config.yaml
n_layer: 14
d_model: 224
n_head: 4
n_kv_head: 4
head_dim: 64
d_mlp: 896
vocab_size: 1024
activation: "gelu"
norm: "layernorm"
norm_place: "pre"
norm_eps: 1e-05
positions: "learned"
qk_norm: false
attn_scale: 0.125
bias: "all"
tie_embeddings: true
parallel_block: false
init: "normal"
init_std_qkv: 0.0273
init_std_o: 0.00516
init_std_up: 0.0273
init_std_down: 0.00516
optimizer: "muon_variant"
lr: 0.00838
lr_mult_o: 3.0
beta1: 0.9
lr_head: 0.00443
warmup_steps: 200
schedule: "wsd"
decay_fraction: 0.641
decay_shape: "linear"
final_lr_fraction: 0.1
batch_tokens: [32768, 65536, 131072]
seq_len: 512
doc_mask: true
train_tokens: 524400000
steps: 8063
dataset: "wikipedia_en"
MLP neurons of a small language model. Each row is named by its layer, matrix (up: input weights; down: output weights) and neuron, and shows model dimensions 0-223. Each number is 500 + 25 x the weight over its row's rms, rounded and kept within 0 to 999. Numbers have three digits each.
After each neuron's rows, "fires before" lists the tokens most often just after its 100 highest values on Wikipedia text that the model never trained on.

L11.up794:510495506542505517465563576530481506465540516532519531473474507527495490518473486532520480502529506522497505496481490524484474480502521498511499474516545516477523512491511475503489498534522477502504500497460511505546472502490518507506479481478455466511513501462467469524505464509490527509479517493505495485495542535466511551524461477529514534491509466466505498518531470496479499505483444481528509518460458476506502517513466450477483486479512528511476572460493538484506473489530517519460497485466482462501513510525491521508509480490474490479544413476475491520508534529558489538495493547502523478494486467477491461491521506473484544493523473495479519515468525493501502507527
L11.down794:514505450501507523496465525519516493528548482494502483508523474515520524515523508520514503469468523506512512487468508498553567508526482540492500522512474489528533487483516484462555482444488477496477494496533510502456514478510460525533503456528506462524520476550541507463481482485537473487513488498508461478474470494499507469480502496522508431518489512518547471454466533495448495487498496477502503480509494500512490473539496482512508474488514495512487457507497511515483510493479526504486455519569477479475499492563449471511518510560504551508463500528523505521528483479454462524500511502477447509486496497502498540486503526509520541486495506472479489512492488526520537517468
fires before: ", ", "was ", "is "

L8.up832:531492504478530498503537547503523511487551453512460507530470511480488517531467455479536489494509539481479495495497523490465479470463484521486482529525484516531516505489537486497480523488514496467536499514501474503461492446537516513542569505517499467426484482508499519503512530534499519495521490480505516541544487529533446552510463438459502491490519458497483474505536525489487545485500481511494484539527472489502563500502505455523480468496497474466522463492511517473499523558474529448495473511476464479507489501478465503530471504480494471489464478551505510510502518471508514515498514502499518526453488508503500509477471499496492514520493554529509489498515498513498502497497
L8.down832:507533526493491528462547464448559520511478526504445487490461512530532515510526512423515530521510490514483525535550539496494552483512485507503493457486476473470480534514480481492504488500481501514478493522492532515546481515484468500499527510506526539472500508484514475504476524476527532484506505485498498468490509491483553498527493516502559496494439503466515474486555483491512478488550480468495544489512491437497493501533504499457522508523496491514449518474508481492518446494496497500527446492467475471494484481508538528503513511487543531508505484502515472488521488510560449495468505507506514516487545476534500473521510500536522484500491484474510505498472487507512493471454
fires before: "i", "ir", "n ", "w", "str", "end"

L7.up214:507511507479511521513474505537485496520516476499461522545496536519490483518462484516550488485497495487501491480520487503505498477482477530490483487454536469504496535448478473468504479484508578521502521466495497508490502492515466454530491471494512464524514527530488550516509476498484464426503459510531508488545500520502531501486500512518488522519516506476478500513482456500470488510540525441518488479540483503484512451472521505441531505544555443513472525521504531507447471506509529532475507521519490494468496480482498501509477500504510460494481502495531492550506517494507460487506484472534538512525481509517515483521528503510452453500488474530513501525493502484451524562516
L7.down214:500492524499501467478489437511521492480464453484532495496531504521494477486467542484505489500500501499498525499502506517487507528528500476475537492455535502492516519446535494491465505523482539526488480483477508453515517476512515506503490482515489496522467521516534546527500485555496491455496480477470551467460520539533469490521460557501510558508464480499518476499500510474485557472511501469478474518575483496547509510508485523525501489471520545516488541512498512510477528508467496480534454455467514477457480506528539490508517515505521532499455471509459468505474522491485525498483530464550490494499471541487495533502475474501509493542521468466494523490483500488496503522518
fires before: "\n", "\n\n", "2"

L11.up611:484480496545535514493442472516514505484488515497535555487500491517519487494467522461472507513506503505515575515445479527493536505537547505511496460491476512487463519539463492449462462482481549480520502482480485455520486594474477475490456467507518512488524534483486492515523492512524510560520503496473470505488498516491524456507486487474485506487539516524500520523526495488489545517519509514476521489486513465480503514540466479540502494520504485497517543522478522530462500485521535444562532523520555484521490501483463486496486520531495520526481510545506502498487465476485507485475487500478488485484485503496494517469508506465468500497477486471520526499496506489483517463487
L11.down611:492516488492469505507469520472499504499468492563469464501529485504475480511518506508501511521527517531508513504522550560515523510450449511449543550539476494512538507455501493472514513486484498504519488510483533546437521476450519473484502487477470460492481465502488484551478503488470504519489496499482503504475492514458496522524498464499530477480481480508536459444487520523519466483512478497473478518481504510492531481504498502501486519479521517451513502523545510507474465520501497501520515539483433592522492516473471541528502485488468496533528519501491498486520471554503536527500476517524528474534502460503483479501509519514500469478521529486491482514522492495526512502479
fires before: "for", "ing ", "g", "h", "e"

L7.up323:522515467513499522529512503491466509513483523515471536489461524506497484468455481479550488517440509547496518504511520479496507540478511509467499490490497463478537464488515471465507493535454507514513451509505497522453504488497507501511480431481502492485477484491543494499482525501443458522477501482509472522541521549479491493503522461526538501501527532531499531493536496515536486509509484482472505490514539508441477481500515478545482505505506505516514455509470511481488552483462500508508463497514492500501554502487463526577495523505512483467476506515545494515515533487497462490526506471448483487573523483487472528503504467508481499514482481516529540535526495491523526479486
L7.down323:531476501493554493470530524494497466453532491530488516475524520492483484495482489495464525558511496455497523519495491491513463497538494508523495526513505521493479508496494506564481499518509531489522522482519478444546508488465501538505514514525483465513528512528485478502539478539477528512497507528465498477471451478494529484506482509518490507528471503537491479485437525480499532471475533488497482549481454503513493454449497434504509484466493499469522544558500505518521479502438507481509494508553517493487495494520521501434517512527491487515456492496491534481497491537480482502491490526461467502510473461551529494518510467561485474501510512466521490496525524510489495499485
fires before: "il", "th", "ild", "d", "y", "k"

L11.up29:513507484535490501486521481543518480542468482534496484450479484526501488499482494507457470516473523508454455489502473550503553524525508491509512495483489496547484501509465475532527537569505528529484543501485487497545499501494499529493536506531492451475533480494450531496485522513500489508533477570491482487528525511485510484474493518503507523507493498490504496496532519485475504512480486516503443481441525518550487518520475489485451503521483515515447527513517502480467445500528461491471461524488488475531496501507484505523514471508509471467534452476479478479489500482527486504505536517456515482531501540496516463489472520530478562492533485480458506455502520510497501500518
L11.down29:488491502522528490504491466477497453486460557488460508454509477489530478484513516504481510521477526489528511534502512545518520513534532514528482472496514516504510506499528482505517496505510547491469583542480527494515501484496518508497508526512500430470482517504457544476504559476488490480528491518517438493545502482508517471491494506489515490518455491511561505546498491468512527534472549507504515463518433541501504508498463522470519558490496489531477515491511504484474476522496473529476462500481503526487494491516516473475476491467518462549516510457502474484492470492488514470492516531475510475505470526491543470516456507522483459497511529489499495474508496517519455509472
fires before: ".", ",", "4", "0", "2", "1"

L3.up312:507495530477474506474492502500483492474499465528505511485480529465542494489495501497512488507496547550485488484502491498495513488505499445453512454541450528533529520520490536449498476496560482531489486497530532439491487525482488486520537520491507534485480533488521501512522481526520499515488491502499449525544485521447502499538476547511484489481491535483501503407493552490483467514558512485477493505454478475483499499526486442511494535454504521477486444534464500528500533527506501504499480525492501486505509511506484467516530513515541511525532531520526510480497493516496468537455536493532475493475498493436492491521495495487521497494519476465490511506535493490492506528496
L3.down312:488459461464510451469492508484495477513502524505473482490486490485506524457503482483475521499529531523515499494495505502510468556470539484496483497471513527544469503507538500520509484534490534557488514505496561484499502514552507478476539473510510501549488495497502460505482482528539483494513495496473419524485487518457479484499543497501485505480520528535481517485542518486512484554516530515477484484468512466493519506481488494484500497493479483459481463534435518519508514521489479468480527521525524493495493469509477566540481499507517474508464532478558518468496462523485521500534485500495493528485525530481460464490554476489485511474496542509479482543495497499549512489535
fires before: "ou", "ad", "and ", "h", "and", "ound"

L6.up763:509516530499491471472496486455473495472512495522473465517490471517464500426503548530530491549479475463493519524477542529525504489486474459540521481511522483474484514521517521510497492446497533524530473488548490468467496491524450535531537525547465500524477471487518515512515509529535497541485483538462468529484489466482498520471485538511477488528519473498477492508453517483512538491542461513492506481489465461520485478491501503460527522505503484538540516492550536501485497497492507501473510468515528489515495527487517494502496524516484536459494511529501467483524517524511477485455541488512510461490479474537472522513556501534477494487498475471502514487477457473519516539494
L6.down763:549497503450532453522495488556495496504498516503490522489499499505566529474535468497494471501499506496476517531471530521500538499517465469538486447495454514496499534512508486510469479517530510500503471515507487486472480463516488522515519552534521540452485455499513475563488506477522471508522475524494448490524494454520527526458520490488487527505473475507481536476511491477515490509491444477462487473501488492527473465513509521474483538491495496531518498462492563488502537481514508477521530495452478491522528510493519540476493514470491536464465511514441470528522538528492469490478525508469530467510499493503472552499504484537509481514519490526491527508527477489525491519514
fires before: "of ", "and ", "who ", "in ", "("

L9.up254:457454475519519473519505500494487468459483518525503525520447525479485486507488429479515537499529502501528546476498503494494490497514511515466472487497495504519475508500485493554479491491467486525494511479481475549477483514481469494514515436487484510483531523507489537502546509463488481501458496486487526481526459503505495529510464464502470545529488473491492537481483500544515505517497495516508496489497493528443498485472539506475493503520492479454520532526484490516483477491536522520521492540500553541489522529525533501516537521545526483553523482500511511528471509514439467472514529532516464547496467498484529521474463484495455491484511501520461566522526526509468477502488
L9.down254:510501479494512488511480535489519498448458459533518477454490506522508467496461530509518462503468491497528509516518520514510476466475495493514540547524510504494467547501533492508525505446507490503489504518467512470525531487534471471531496529486526470523477525500512492488510512519513509514518510497473460513526498495517502517487499511456502492504481530525523510465514507511475455525500484495528526485529466506546485521469473492514461527473449497427507453549532539519505541505483500445495474497518461460538487520487530491494524474487452501523490527501494535453500501490533491492476534525508541469495511443514508475512510550486503491456539543517521460529506457536487500487517
fires before: "el", "to ", "er ", ", ", "ter ", "ent"

L11.up593:546517494495521523487511550463561484511512492442470514503481500528487499488483484476498526530492515498486531482502489501533508482541473514533554476489486506478489508538505525533470487472513533476504494507454494470512507483524459507550472486485536503503497518478473505502525518532497552516508453450465481481507500475487484506503513491517469504477442489541504493472460491467467487506494489477490508454491526513520477565484471468513481541522498534546498478459531500467501532531505485438556473466496488498475501509505484532566510483532479511499486508490520530467487467477508479531505499493491479512510482515509467526528468533516514529493512472490503497480530518555549528507494
L11.down593:499485461560433498521484549476517502501477504506534503478493448512470510519532507507510514502451455525518512483500480497486487476525491486555460498497443450485482519491502510466499515481547494477526558476452459510514505498462504545470489503487538521479514508495512503517494557495513485513503471498532506472442489489516517512477520499507516499486516483483506490520484538498500465527433483490477486510539536509556494495476490529495494484473546532521536485520489529510503521465518463501491470495538486464464455511533536474495476519524466541501518494515535493510522499504515502462519484521462522513514544493512548476472489499514558460493512493496492514470480492503503523500485
fires before: "v", "ased ", "as", "ated ", "ve "

L3.up350:557483507486512496527500495504485514520499479536481564525483549488483534518500507491518472535515486528521527501518532479459466548509511512470491472482460465481451528517572489499519516508542513467484520475518498464531506459523479492460516471534508488468499486453480486513481519505489493504511485484543465538473505523496486483495531504509461490503503484492494525476514511485458470509515530463506537465468516507513539488462510534456518530478526483514490539529456463460546483494496489493471487513514455507520515532470485527516505516531490542529488548463505471480499502514470542511481530526531474490505494530521495512460474474496502471491504487493461531486468514549479464521499
L3.down350:535485460496534507509492494494501533454493497538524566490487558491521506505528533518520442505492466538497535509492523471433477536496518512457504452528532513475445510498549525518520510491507489519497509499496503462542485494510534485447531527535533530461477492442513473525482503512513481490464475477530506533505508489481544481492548502479484529516480500533528497493527502479455506522461518502499525502472505505513494472471493493449514553494519531462505511501494512469513493501488464509455512499470469498490485516502503535493483531479488484496472492475509496520499518502517546503520509478466502500501474545500472488481428454518545485470517506481500500477542487499491493526478
fires before: "- ", "an ", "p", "an"

L11.up873:462524511509552506496496494499443512492502524539495509499444522523514472489541460475484468554483526470488489467518479469486513510508484497509521510518516530458491488493515518458507527496488463488501510495511458517501490488509511468457514513516500475494469500509491484492473496487525475490496508497497460510567506519478491521538513538499514522497515499470456509468510553506485510489503475503499474485529485497494535504456457508531521521578485529550535466498531462452510513466498574481512457511472508490506484558467554471502505495516479503518488520534478492483495470493478520518511520489520472499522510539500487515513439484474488502437503512516472535505521472492531546483479
L11.down873:507500516537501489523509484509514471499530567487473492518513476474454533529500464470513510490532503495533469503453464508517461505518493519464484480471518503537486471511503498514485515517541485487476509514511544524513508475469485535504463485505505553502516493482534501495543511536549492529455503502483527440515472505485540493528517513496456526497463515485537553493499450482505500466512493449538503460456491498533472479490485488527509463497509466499448537474481545506511499476532457489492513481491499500496472526515512482527512515525510465505504516464514531452508469496485490488462478515491550451508514504508502490519478498474481488519496547497537518577502514513489536461497
fires before: "- ", "l "

L9.up94:476523516498480479480479484456478503485497537515470495504535543468563514556481479499519494516515534514453488483473502496531504460468523540519466484503495516505549495502487475510450504431521509517501507524480482488481499537484462548453500499519482527519481549466536513504509518508526486432504494496485492478500477485495483517459470524521481495471511554531504497499521523490516483506473541506527512500504447490489465486478490509502447479531473493449486540500493490499536517522503532477527488515484492548518505511507503504515521512454544472524480558492529539481455460461521537456508523500506482497531505513513500501505528495523504479535539443495498514493482482525490499504506
L9.down94:489475540478434492504487468505482480479502508467557491495461543486498487491509471541467522464510513492547546520471474504524514493530529458499508499442504480474501536480507502457480489481553482481519513509496450529513518520459500493505501498490468494502485477497482537460493485539502517530490497479499480493509488500482509451531500520459544527519480519488534554541524474519496459511489541511485487491487498498480525494504546507504509524464480486532552531458497453473518539484469485519484500466488489561464511527514544490490514491546514499501505497526516514501534538517521532467512466518452481519491488532480498492506500506497470458517535472489502448512515509529500465527485
fires before: "ou", "ad", "ound", "and", "as", "on"

L3.up384:492481501468502475462467532544565538479479475487524473495481483474513485478499446498497511514474494473523549521459522532446546508485518496476507471489519512487500502499547522502522513532483509483507442456519517491528478499466532456517475443480537515474518531490509514517543476542472494468509503532480503467508505489490497499477479516507516523517490493440514526571497506481509531533495490463522498480502515513436550532467464498514495455529507510512496517484483514503466470538478498529526462464501521482520523529498497482497483531503492483539511513528505506516486519459484535485504493425520519523520501482506542491467492522514498476511514499499494508500493485516465541497524
L3.down384:478504528472525519511497471488509485452510530510503519509481509512501527493502442493510470526494465468458506530490493504530517489457442507478467515491513510512501493547471508460495495491514475535466511517485472534479465528531473542474471514476506481508485532512487507495483479512468502487518539531491488486520507462491522553476507505522486529510490529558527478489541550519499491525482509457466524475483481482439494510496508567509519467531494449458521499517532546478494459497477544507467538469484499528469481519521514496485551544454501499539488541509546505495480528496482490522507510539496478519514471464508507464483463483484515524527543484512500504504536511495500513545494
fires before: "ment ", "ame ", "al ", "ment", "a"

L6.up528:492477469505478479494514541509527468490507503487495465568486510450513514488499540512541508514480487497500494518481544476554491455479464479473510477507511503520438501507473501531520486486517522435504527497536491474501504483527495499510539468528477505516556502500502503508453521539534499479503512492528516498481500507497490494481512456526497490488528521512510488515553527503493513464517451510498484534543462461502456478478522523467519508473542497526489510493483518503492505514483475515493526492484522483516525500526510469493485505569487516535492582523484447508454505479513540472477472496465463485495494553515494491494473487514494492541541482492452508516568487484491498504502
L6.down528:507563542459530473548501521519506488483450437471490535508532471472473504479545465518459504491461440516503500514491479508483474542497491537516528524508492537512496516466505482541493489515514512504486516468510476519541531480499491465557531507524510533470531449513546472451520472481495495482492542521501501470538478474485490460479514490518461480487471504513503479467476500544497507503517485519484523481462485508487489516482483540525509496517508511551451493517522530488467524455540533509506469458505527482547501521520451486517468484506476498491473526469492508491487517462528493489442512470536482509518505474521495494525520488511516495490504522500495519527503479474526517510504
fires before: "|", "and ", "(", "of ", "in "

L6.up548:490521508507475492515501473452502540462515489478509462510518560502508467526476525492498477517527508477546480493494521530474497484481519519503484482470514533474502476472455476495501468464562561538535490556484504479491514505523466499515509509493526434504484478489492554509476463540547465492482499499492473530527489476542514514530490531463479490506481497500509482513493505476433540524492503521485538455498533466490492489454498510485535499480502493499506494503498494481474534518469521480525522489536478511523475464534522510488471508520488484545508524514496464507537474523505481503523510499542514487530497485464488469453518490531451492557511449533458498514512514514497508487470
L6.down548:475549492488494509427518536511500485550511525487558528490505513545496492521443466520511522509518494500491493530525468521537501499466462487528471491549524529508499507521521489508531483498473476518528483424473494438506488536466475510508497553505508525521460519518458514508468448471484487519504516552498529514526484490470511485486520512523512538515483500525444442499540480475463510496507496462516539514473505529470499502531485488470466511514460509459491503498450525477508518549466487481502478443487522488500471500519524496478507527449499512469494472486523494491500524487490506475510491508492493498520531504486466525503517521513524499560506479499523510499509492526495486485512
fires before: "of ", "| ", "and ", "in ", "to "

L8.up214:535478521512443494528514530486467480519507512551530524510472513486491507490526532508496486497521529477514532498517515486526501533535512444492543515462464536540493473470497501483502468515539515487472527501515498474485480445483538472494481490467520472474464507514506548496537522470475508471501447552482550485507502500473460511551488490489477499479466534513457496538484506517442467482516456475519516530490524517480456516470515495488484531462540520528506526490519502524478524500518482484541465461508441510512543489509486498510560505468493507479460508480489494490504529501498468487521499510502511491458511536492497542506519519496512533482502493447485457517514519513477513491485
L8.down214:427511469509523510477494499466551491495559513516514503519498470508463503498483502515528530500526515541508502540501508503520455505531531504467540494522485516506452490522502500514487467531459514510515515512500509489522517475497513452508534512495479508468494521522492481506492481491491494526484523486503491491504477480539502471502456521500506488473493492455509548504480504537484500492454568533500514456502497547509506533482488472501505510457484503510518475527504511490473466485488472538549495502487475534424477501524508510508521472537435528499504508525501483488474479523510539504476496535510477514479510523486526506447476522523499482536446520543465511421508547490493484463478
fires before: "as ", "to ", "by ", "in ", "with ", "ain"

L3.up795:481521512471472465462482448527548498477457530482487556497508476531484539497505496521524492535500495504475506478456497481523531503514559502504493478487476518493499475508476484490495485471490495448494465492497471477492475482459454497469507498502499495493507564485516486463500469508528511476549525500489493481525507508523480473489498496547504463504550491514443504558487470528528490498507503513474545537517505524486496486487498516490521487492500520505500503569490521483484461500440548508489545488480531493490499497513488518482468526529522515520502478521510529486526526501541522522498485513493475524496486461486551503406532543455488469484485505495489540532489514485521521504485
L3.down795:480522506496454462472490452496540532484491526489526522518466495506478533482488482518527490467499502471455477512493490485515502497545523508517509477522501494567520464456489504493471478497501483469510479515490478469518504503478501491469520509474489496489512577497492477536485514442506545477494497524450501501501538501488509473501509465556520493464512510528518525522489454523504499512504478490482540504481505488487460545533528507563534484507503504489498522558480527512461492465483543508453524506505487489534489521533451509497510526503539494483493496531525510472521487506583472473502507518529478536500471479502529526499517486492453465492462501479494566497495505488531491505477
fires before: "for", "g", "ing ", "y", "um"

L3.up667:490495538528477462497520510512537517486464541494510481509548513515463480457510483491509483515546501509515497548502481514481470526495453474516474501454502540525513507492501514505503487485482523561509537493503504496474477491486497514496510543480563506481494482488474486529482520523490526524494481510538481526447509529503491515503480522483468518494530520473476472517495509533469506474565499492439494498503533514480517481464439457523462498558471525494512490477497479548508514478499522512458474490490476507514500491475484526530513520503443442489496528482452477480522497532532481512477510487492510498493483483520499496499506495449560494499456521505499492512541548506525570506479
L3.down667:472483505499500495458502492450484469509542436488503534493491521476504466545478473570512507511524501504472459504492469483483485471529561492543505490531488465446514538518491484536517513496527465487509488502510505473516488507532514507502553543493511501505511524513531480464470510479494548493481532488492460493513489522457552528511526560516491459503491483493503536509420514516527521510474503505531486536472522497542468434499537487482504461483522462502464496500495486491513506520499496489464509504481504479494508488509475496497537484519495531508524478481460489496476482497511503520533521494492547511500491532537515492491513465510515466467483484467476539512461492496563508491482
fires before: " ", "- ", "A", "S", "D", "| "

L6.up466:466510509490518540489485518522536485496526479490483532480472503524451554523512481478529505430505507480521479505496482575495527499566514488492528509489495499524497511502503500475527487493518488508498456491524518489522530523528483517504470477531533490518469482501477480547463498481463525500496510525506490496486439481501486483503476503506539502475491515508515488536540515517494500454497525519488454514451455505553473489519517509443489523494520451458567552513461507541493521514495518536493514493483544491499468458516485498531473512526491532498517500478519490531493447463515484451521519450508494512478483523501461511499520498482491476507475514485478491525512523484444518517485
L6.down466:522494462528524525475515481521539499513495530508464529512461508524495513489512442516475511464502570504496495526506480490484440458478495514481496518483561472513516433475533502476469482544549472490460486503508539527482523508492554482473478509470455487520525462512516500466461479496464524523529477509505483544476521504521477542471501496507525504549498485489509484441519500514485485504468465472514489495511513518524536475512531478479452491504516520505501501472466514503506519541493486532493487527508492512533508520520492512523525491453491500528506504503495485522528508535489548486470512525485497523471514488486555519499502506468496477464469505549507506433507483462521502468502
fires before: "\n", "\n\n"

L6.up306:493518513464492500515480493502478515509496522503468497485515509524534486478503504488536479492519520519506534479533523504500458537521495524507523535553527461546457467472425495527460537502490476487495479522492434486497497547474519513454510517469450481513497466478457517532498477507518472540442461498543489486514483486525548517499507532493500507466464529484488510498546511486504494491520537496526490481514503485477486504483508465528516512487493518497465493517496454510516478529475507499532532447511495492511488539514545498518538498508516471454486488458492533524477485462507501509522519486509516502480486522514468526446458453507487531488524555500509529471507535505489548491465
L6.down306:547518531458505496489483519504503472546510474480496525504514515522508521498495481544477502482508466422542511452467533491515474501505502465519518509501522500528529490526489502485507587483513518524504478501519545540503523509497498466511480530523522565528520514448511492482501513503475463472498501492463523474505529501502440510496483493520506451467515522501529525470490492494522520516473506472512473532531488499452503476487487482502513494474455492495481539453513465511479486507491514443520518493495511478512544532483522503514495469503532518477466484476514480474490523516514510531543503499479467492514478495516523486501541451571495468511505489477521502495452479442506479512537
fires before: "ity ", "en", "ity", "ent", "el", "anc"

L6.up76:511480523476546510484499482520500490551466483516504574516472486491486488511479462475507524520458498530452488503475528480515477462451527491544515524484495488519516467479483506523511537476509556492489503492477464491561473468492468458480524498500465462500505515502521529476531526537527487504517508508517528517540508521500535481488492536493490462520518465509544514552489490474484498507492482511486487512494486474494529529513525504493495516469499482466488515520506503469499500517493434507502545530459460478512470511524510450505467523505483499512464487468514505503525460478493497500455515471498538561511493505466545482516494489509495487490506435496528496516478496482514559565480
L6.down76:520481508504519451505487528517519496532498516514493508490499509528526468505523485484514469460497529502498479554541510526535508478495505456486523537503496500509506480519502456517480513509487473459501509477473453514465548541501526479507520479478491514547499455513462508492511525502528534527501526480508482489511484516523509487492484462492510494513514531482524512471495473459552509488480544477513471486508462487463522521500558499512440524500491519494524462488528493477503546560464484476522475496505443469542478502553475477512508534515493490525491519494508442552531466477489484507438515544442475486541497521455490497498485498460477496539494484503486524482528518481480489514499
fires before: "n ", ".", "n", ",", "0 "

L9.up242:475524500480526482529526510517479533504495490524489466500514509534460496509516524555525429521507534491481519452537528444471482489504511451530466477483520541548529473506490523479476528503475517462495500530530513522499466496484478478509528528473498541481474491485479550506488476515466472502514498480500499476530545510519504484504513542477517493477523459495474501474485521488516482469519472467496534509519516487543513512504554485460523521537529467523479467493457469455486495548547501543478492491511494515511497491476483518509506518539489504465474531530510497506464507523502513512439510523522491527495521471533516502490468481501507530495448503517473543459499469492470498481465
L9.down242:473504498478476488536505529484491497500508502505484491529455524509514529521501505538488447526473477494519507498529593510495516469508514491498496531516533512509508484483529525505473514513474516497480495572527504473446497518463509473486484480537513475469531453550530480487510553491486484545482496506465434542464522490518504531541487501481509543502491483476540495476481495503500486482522492503479512466493508491511521470503507543488482495509479490470517503488497474422502466467514510490530485428467486511508519483510494477471482503513506432481535522532479501489485519477478490522504504529519471526556512521498534465527526501458496515479482510480524517518525499542522500515480
fires before: "\"", "s ", "| ", "t ", "The ", "st"

L3.up872:502526465469489499524499518514515494523472526487487503500529476519478508531494518497494497483545505520517507491505480519517529500522529486501507464492507452490482486482486492505472472496473527514464487492470521493481515495459510498475482476447538500498476478463396533454457528474514562555472495543521488498533506494481511530526516482532517511477526550505512542455506518524515479514560502497505490498500532524503504474523497480480513560551524477470520502470520478506482537545496519508505479514497489503495520520481490484521526503476497520512501474507494497492508535476463500504539560478529472457492461476485509511524504522478512535490481502512484488574435480476479491467484
L3.down872:495495529512482522464486515464488487485488497510474518498485540501519522525486470496519515516503467490528489543512484485505508486543572519486505542454528444425524482480525480532531523478507482572500451479478527495502519527501493533539492482482506487453507514474486507476559506513508502467500473505487531505496493515506553490536496481539512523504509525518552504523451491490479494500430529509509487492523492527476479491534470482519492538530499446485499489476485494521474526506530479513496493507528505514518510471532512511508493474502462484440503514468480548498529477506465511500479485478515502487514489475509475530521547497460517476543492481480473488508466453487443484515504
fires before: "in ", "by ", "to ", "on ", "with "

L7.up409:490509516540478515504523516463513511484514511526544546531484479459518491509520497485483525487504474508507508522503476515509464517463506468510522520524493471464478520524482535531485504528477456501446522524512513464532508486499508472482466462493469509538494541478508506483499461478461486482515536496504498460507485516519493511495477452492503454501519504523512524476496459502491458515542518486528497465499544538465511483517486507500504522551495526494494504454440532527511551523464485488535473537533492507530519505493546498506493531467530521512507466539469493510541495503499467472463493527473509511502492493513552451509493481492523504500425481459531464483527497477448517511455
L7.down409:546508448477472517535484528522511490562481522462505497498460512536478497551485502477475499520507533505506529470508475528481532518475506543496518510524476482566464498490494458459504469473480510473506493503505537480500481468497477512521499479503470482457506463482511503531486535515580527522496491456536447475498498534506512553508519583482509515503490520459541473474489504513505481484474487505487511477489461477506501490508449507489496497478488514492481470486511518503505498475532496489494508499453505484543498480516477525491503537531560525493456531526532524440486500500530527519471465506510524501489481502539493504506525478490496507520530545517483483511489478473510470481516
fires before: "ed ", "d", "st", "ally ", "al ", "b"

L3.up347:519509515503501536487491512506479530547463531497465501490523539479504513543521462470482531494522543461515538485490506470528479502505475447502501494520464528521521500507514459496486497492516434458540482509511456479535503523493520510470481530491485488546513509489491496498527529489466501514534471481467466507493508513543531501513546484508495484506449477516491506504495495536484500425574504481504499436479490538498517489498509502476514491484511497509509525537456532539531477524523483496468515491505509514488490501503482495486516506484480539479548491466484488491502506490466531513455499476519540507521532503507468468461518513520478542492529493514550491509425529450512476483506
L3.down347:534519505478471495490498501505488492542464497500530510516554488512476519501515487480468531464498459452502505528529473451494485471508506478468499481535460536523529492530461521532505487523517447556544505519487495500512468507509518516512486497538520491507545524494514452498486492462456525519513455500478487492490464468510549482503513497474525479490513509499539473495509526539499491467526496503496491507482457495514529504510487515485550491469503472494511494555479531504509491482490484499477487494521535530484509450506547512466445514505507492483544473468492485517490502496455539537460525483524518550486467509524487519467477539537484544467548481486552509470490524453494485494506
fires before: "ent", "in", "en", "ot", "an", "b"

L3.up796:557540467514522502457487501463510496520527472503448507543480481545468472517464431485529499503498497474473532494488467507512483483468533492523481538523471521496490507501484526507534489516564499491508487498477480491513512500497467504484441524503561492482523514472472501500539503491477523439509499515527477491472522494493515509585493499532496488522553499516488507494520507522497475505488548523490499489496461523482525482490497471512504468510480483547536502474554490446522520488540465503499526523468515456521484507516474472510492510466530478506501502527470498485527513510497484502462504533476438453510497504491494483529518533491507507478504495513524501513472488541521514488440
L3.down796:554524519518506512475513517498501526527469477508487532532548490517518512509484518486499506510507460496458531540481499486531492468462461479460459458485502551491445472553520491533544497493506491541500493491506529516499481503525575509506510489494496481479527466491505487503484486466461505509470509493516509508476463447507521517535493524486537468489528521490529466510523486529521514505521443516466493482449527476490480523455516499476554513535451503509534490504513460504512486515496483495536470487489516485511528487509473491481447470475545488498512488486495552497481516478483489513496493526487480503562461491495484476530495527527475459484490544446509526503509507517501496536531
fires before: "e", "e ", "ir", "n ", "or", "al "

L9.up424:491478462551516550500487514467501536508505467487502498508490540467505505500507522521540507505497528498486515506501490461472486519486475455476514504478472498512515497543501473537546483504460501518491531506510471525465490496489523529538500521455480507514474488492470551531473504492494473508481477468505495538468517488506483580467519457466519471494522485512515508487469515492465501496507500478483520473495514491501540497500510489458506526523503545508459504531498477500537507512493483514499519515517513528507466499475524493525529529523517444463516567504495515467520521485449443536479503455456474547509468463493486528520490564509492452485447499528518501476518548517486513509497
L9.down424:509520532445510464488482497474526512513499535493510532464491520493493481496470493473500479503496489506568553544483466568511455516481479501503478482521462510500546520525500461465468522497495489525463481543501534537498482544478455512524492519474482549512509510506512503510477504442480446458546493502456473511511501477527522529533521466520509475500480494508513516518478514512465532518482473468489544497498520517498483507503479507506496520522467459484519480484483466507555488453491520507528471484511454518511467510519495539456516520505509499505513482466486515454536504517483447509495525518489488491532499467539530484514513499557465495542515549506507502514501501499486492479484
fires before: "f", "v", "ed ", "fe", "ve ", "st"